Weights of a small transformer language model: vocabulary 8192, 570M tokens.
MLP neurons of a small language model. Each row is named by its layer, matrix (gate and up: input weights) and neuron, and shows model dimensions 64-127. Each number is 200 + 20 x the weight over its row's rms, rounded and kept within 0 to 999. A neuron's up and down rows have the sign that makes its largest values positive.
After each neuron's rows, "fires in" lists the words (lower case) most often at its 100 highest values on Wikipedia text that the model never trained on.

L15.gate256,207,194,199,222,214,203,220,201,182,209,168,208,142,184,187,195,198,219,243,214,210,144,209,172,198,190,200,201,170,150,200,209,202,207,196,204,213,220,170,176,219,213,215,210,189,198,197,232,187,248,201,197,223,200,207,192,234,198,196,197,231,182,223,221
L15.up256,223,215,193,164,195,177,180,186,167,167,208,183,151,170,210,201,220,178,188,213,199,230,206,184,165,222,196,239,182,195,207,197,180,182,207,197,208,153,190,240,194,219,148,208,184,193,187,204,216,217,200,201,204,213,216,196,228,192,202,217,197,188,187,192
fires in: "in", "from", "indonesian"

L6.gate144,160,213,210,185,216,177,170,230,200,221,179,226,187,187,211,197,202,201,193,203,213,169,192,209,199,190,207,221,197,221,185,177,180,227,193,209,182,160,226,172,202,201,206,154,199,225,222,196,192,195,215,190,188,175,195,227,191,217,241,230,208,183,221,172
L6.up144,192,156,217,187,191,198,183,212,172,213,218,223,189,214,209,205,190,192,176,233,164,176,208,190,229,192,237,200,185,176,199,231,201,222,204,192,183,176,183,153,173,199,188,198,224,230,191,199,198,187,236,205,212,176,187,206,233,177,212,195,235,221,170,201
fires in: "of", "for", "on", "nations"

L22.gate378,155,223,185,222,205,211,227,214,222,210,176,193,241,210,210,207,178,199,174,241,176,230,231,226,216,197,185,221,173,203,197,202,187,239,194,220,196,199,218,216,247,239,194,239,192,221,224,228,217,196,206,203,184,173,192,200,227,189,193,210,181,222,202,220
L22.up378,225,215,186,174,152,207,216,202,171,233,164,202,186,200,188,191,223,212,180,203,188,200,206,228,221,218,223,191,182,164,225,198,165,250,195,196,190,230,213,210,239,170,235,200,203,200,193,190,213,175,183,194,218,202,205,216,271,209,213,191,241,234,168,202
fires in: "and", "or"

L8.gate329,172,197,206,226,173,205,206,214,174,195,158,219,172,173,180,191,190,187,185,218,181,222,222,222,216,203,206,213,236,181,190,205,167,183,205,227,198,177,216,200,209,223,210,207,171,177,159,203,181,179,194,201,190,207,203,220,207,183,205,203,221,212,185,180
L8.up329,204,203,242,195,194,200,186,210,175,210,168,182,178,206,228,193,188,205,197,215,218,190,195,207,212,221,203,205,221,174,193,207,195,219,201,233,212,231,191,184,200,204,247,204,175,191,209,194,203,190,196,201,200,212,222,188,233,194,177,191,221,195,189,197
fires in: "and", "although", "while", "with"

L12.gate577,225,197,204,201,219,214,209,221,158,182,225,253,176,200,230,200,181,202,155,233,204,191,172,232,181,178,193,168,196,216,206,202,187,211,192,202,160,195,170,201,207,210,192,213,188,205,239,168,197,194,236,198,216,215,224,216,217,213,195,161,196,171,251,182
L12.up577,206,196,206,192,196,210,194,197,199,204,201,205,209,172,186,209,161,213,211,194,253,177,180,189,204,186,162,225,187,176,191,183,215,219,191,202,161,187,172,193,220,183,166,171,170,197,205,192,198,168,195,201,203,180,188,220,201,211,222,193,189,171,196,195
fires in: "of", "are", "following", "into", "the"

L6.gate240,203,188,204,194,219,178,205,247,210,187,181,211,191,202,176,208,191,170,184,224,191,222,210,208,186,207,249,185,196,212,233,210,242,191,207,227,198,234,218,180,223,160,187,193,188,155,195,178,209,149,216,187,219,231,202,248,194,190,195,179,213,226,192,214
L6.up240,197,204,180,155,185,227,207,227,207,173,220,230,202,185,163,220,185,170,202,265,174,201,171,196,219,180,234,192,190,213,170,182,202,185,224,212,191,210,202,184,212,185,181,235,185,197,192,202,189,153,179,160,223,237,183,256,188,205,215,178,229,187,184,193
fires in: "it", "there", "final", "guernsey", "leseurre"

L2.gate85,203,185,184,216,234,188,203,202,213,190,184,246,221,155,247,209,191,184,162,191,225,236,229,209,222,202,189,200,209,182,186,200,199,219,203,209,213,201,201,205,201,191,195,202,206,166,243,220,192,192,201,188,209,198,198,200,232,192,206,224,210,208,211,211
L2.up85,220,166,204,176,200,192,184,198,195,201,182,195,174,217,211,183,161,207,222,201,215,180,224,202,216,214,192,187,170,211,147,211,231,209,167,201,179,195,194,201,167,211,184,176,175,171,194,179,171,170,168,189,184,199,196,204,200,192,214,231,225,185,179,216
fires in: "it", "film", "project", "its", "projects", "trail"

L2.gate405,225,211,211,171,187,153,196,157,179,184,197,224,192,205,185,211,183,187,204,195,218,202,175,193,226,204,197,198,226,224,219,203,201,182,186,216,192,194,185,201,155,144,220,220,156,128,188,193,220,157,197,240,193,216,219,182,196,197,234,207,205,232,218,236
L2.up405,202,207,177,194,212,182,199,176,182,234,225,204,202,220,234,182,230,213,238,185,135,195,211,198,198,213,208,166,182,193,207,167,200,219,222,183,226,185,229,230,162,181,190,224,184,205,192,199,180,193,183,171,188,194,185,200,215,225,198,203,201,214,226,184
fires in: "in"

L13.gate522,209,193,157,232,237,218,201,208,229,189,190,218,193,185,211,199,194,198,190,225,196,244,198,193,192,190,221,203,171,217,214,200,196,173,152,189,221,198,214,243,226,183,201,223,191,192,192,238,190,199,197,176,163,185,214,179,189,166,194,135,204,201,168,202
L13.up522,209,199,190,205,206,174,232,190,154,207,156,151,232,194,195,203,214,182,171,221,193,198,186,228,162,199,238,211,181,185,207,210,170,214,231,212,201,198,206,191,179,205,192,195,190,204,207,184,191,151,188,229,181,213,199,187,194,210,190,203,222,201,186,217
fires in: "to", "or", "and", "than"

L3.gate264,209,202,188,214,253,182,227,189,175,230,218,164,233,189,217,240,189,204,189,192,235,198,195,202,193,185,229,202,219,208,235,192,202,197,233,231,228,225,199,190,208,209,196,191,214,208,226,212,188,194,215,235,232,236,211,172,218,201,203,224,192,220,211,215
L3.up264,213,183,171,207,192,172,206,186,186,225,190,190,203,214,227,187,172,205,212,164,234,217,236,195,202,210,251,204,215,191,198,163,215,192,201,201,190,173,198,173,227,189,222,166,190,229,207,212,198,183,199,163,199,217,186,184,226,189,227,206,212,257,190,187
fires in: "of", "during", "at"

L13.gate334,197,219,207,215,205,214,187,222,192,166,232,189,206,196,156,229,206,211,217,226,185,220,165,263,198,215,190,184,210,201,194,230,197,188,203,213,218,176,229,194,240,182,190,187,215,182,185,204,206,212,173,176,211,209,207,195,209,194,172,243,204,194,209,172
L13.up334,214,208,219,197,213,226,228,183,194,196,173,185,168,209,194,174,224,210,212,215,209,184,212,235,195,184,172,188,175,218,204,236,210,219,173,196,168,187,234,185,215,176,206,211,181,170,178,169,164,212,160,178,203,202,194,162,197,236,183,213,232,185,216,199
fires in: "is", "as", "it", "were"

L3.gate175,211,201,206,171,203,209,183,198,188,202,178,239,197,170,209,195,210,184,223,222,224,181,199,218,191,200,193,174,160,216,211,182,141,211,168,230,191,219,207,214,209,161,197,198,205,178,204,173,225,199,156,190,225,189,235,193,218,189,193,208,213,212,238,212
L3.up175,219,197,186,204,249,208,219,185,186,196,236,180,199,196,245,200,221,201,212,219,211,187,187,208,166,197,210,169,158,214,152,182,190,189,214,206,215,222,195,240,185,189,205,213,179,186,215,189,174,185,149,148,225,209,193,204,208,188,199,239,211,176,219,191
fires in: "in", "insurance", "indonesian"

L15.gate619,204,183,199,165,215,216,215,181,195,181,197,212,174,187,243,177,162,167,189,206,186,173,179,161,193,179,175,200,187,182,217,180,206,179,167,215,220,189,183,238,164,215,221,194,187,203,169,206,200,182,194,220,240,187,200,184,210,215,169,202,266,191,207,216
L15.up619,170,215,185,194,212,229,188,182,213,175,185,198,201,223,258,171,210,201,224,199,164,197,216,141,192,184,190,210,161,188,239,207,231,160,190,198,197,218,227,193,163,199,180,211,182,226,185,196,186,197,209,199,186,207,226,192,210,191,230,202,233,167,209,169
fires in: "in"

L12.gate634,197,163,241,177,219,212,187,210,206,219,195,152,193,214,194,193,184,202,215,234,189,211,198,205,214,201,208,227,215,163,235,183,191,188,205,204,201,206,175,224,213,175,180,197,201,198,170,204,209,182,177,183,201,224,223,156,169,211,201,214,204,174,228,236
L12.up634,198,193,232,206,242,196,191,199,188,240,188,198,224,226,218,202,196,219,226,191,198,221,191,213,204,222,202,158,242,204,192,176,223,220,207,192,199,192,220,207,208,192,204,201,209,193,214,210,193,158,233,197,223,211,235,196,253,160,209,178,208,183,220,177
fires in: "at", "from", "to", "of", "in"

L15.gate554,234,216,190,193,194,175,200,160,228,215,216,208,195,192,234,214,210,215,208,206,188,207,200,240,206,234,180,184,200,194,200,233,198,193,186,227,192,182,191,174,188,193,163,215,212,199,214,190,196,190,177,202,185,212,169,209,207,207,171,193,212,229,203,209
L15.up554,188,189,209,179,180,217,173,212,194,236,205,188,185,165,159,227,180,235,209,198,240,160,220,198,179,192,203,189,215,218,211,231,211,182,177,215,171,193,201,174,168,172,188,221,198,199,228,156,197,209,182,192,199,218,214,202,206,198,193,186,232,204,222,227
fires in: "it", "that"

L16.gate313,207,263,174,201,221,216,186,204,204,200,183,188,205,188,204,224,168,187,195,207,182,208,176,193,216,201,212,207,203,222,193,192,165,214,171,195,185,189,177,215,221,206,207,192,211,197,169,237,225,222,193,150,173,156,169,237,205,183,179,187,215,178,244,213
L16.up313,216,208,202,180,175,201,181,188,177,236,215,227,220,206,185,202,184,184,196,209,197,200,247,190,227,206,209,160,184,153,206,190,188,218,203,172,172,204,200,227,251,184,219,164,181,185,213,183,207,191,188,198,197,195,195,192,210,207,193,180,204,201,204,184
fires in: "and", "of", "with"

L16.gate624,195,224,181,176,172,207,181,194,202,199,180,199,140,192,165,205,172,238,198,223,200,177,202,206,217,233,187,224,189,194,197,203,219,205,159,189,171,179,197,198,195,219,194,242,222,170,217,194,195,210,160,205,184,213,188,204,182,214,228,196,170,222,240,197
L16.up624,222,199,201,224,171,198,213,205,183,219,218,197,209,206,191,202,202,200,219,178,188,201,208,201,168,230,233,213,175,168,210,186,199,208,170,205,193,159,136,195,226,202,184,193,197,203,175,209,226,192,207,225,194,204,197,184,203,186,189,203,225,253,213,226
fires in: "on", "in"

L2.gate534,203,170,215,203,190,203,178,196,228,193,196,207,195,206,257,200,200,209,192,165,221,197,178,209,216,199,205,199,203,197,196,214,194,210,178,213,196,157,218,208,224,192,226,188,221,239,205,197,192,171,222,209,198,201,221,188,192,204,191,215,188,196,205,259
L2.up534,241,210,211,209,194,177,217,239,196,180,176,191,194,196,230,208,219,221,195,195,174,200,186,173,204,186,180,213,185,217,208,206,177,185,184,235,212,165,217,191,231,217,170,193,207,201,150,198,251,203,224,206,193,191,189,197,222,198,205,174,178,204,206,253
fires in: "squadron", "various", "service", "officers", "order"

L12.gate209,184,184,215,170,209,194,213,213,187,229,227,198,229,179,181,181,191,195,204,216,193,235,195,220,182,172,204,192,239,200,170,206,193,217,173,187,210,173,173,185,190,179,217,174,196,235,183,205,206,212,185,209,195,171,192,192,232,214,252,181,208,193,217,217
L12.up209,178,196,184,188,201,195,217,153,205,226,199,210,170,217,246,211,201,176,197,192,152,258,206,186,205,196,231,190,194,200,174,164,215,189,170,202,187,216,193,191,179,248,169,212,223,193,243,188,188,181,206,196,209,198,203,188,215,194,195,200,227,208,206,197
fires in: "of", "on", "about", "to", "with", "questions"

L13.gate50,251,217,193,179,231,219,198,211,205,197,203,222,189,213,235,191,196,200,165,195,208,172,244,212,213,196,177,190,185,201,207,194,168,198,207,181,179,160,173,209,194,196,179,212,231,170,198,184,195,207,171,192,167,199,222,184,224,195,206,196,186,219,223,201
L13.up50,197,176,204,205,195,218,186,169,186,210,181,175,212,213,191,215,219,223,206,166,180,197,203,214,196,194,198,195,185,171,250,191,203,180,179,200,197,212,209,190,195,202,208,216,190,213,215,208,209,166,207,244,202,148,205,184,212,208,213,159,200,214,194,218
fires in: "on", "the"

L8.gate167,199,198,184,183,192,148,190,212,183,221,230,218,198,179,225,201,168,191,211,197,188,204,224,202,179,207,232,229,156,201,215,208,193,205,191,223,183,182,193,189,192,197,199,206,224,180,209,185,188,216,200,235,202,224,219,236,196,193,190,175,200,187,203,192
L8.up167,198,189,188,153,211,182,182,192,227,267,213,195,187,195,206,217,197,226,224,178,197,185,217,210,193,206,206,189,181,183,199,188,201,197,201,233,160,231,210,190,207,201,165,171,203,176,211,173,199,201,218,211,202,223,233,213,174,192,196,194,186,175,203,195
fires in: "it", "there"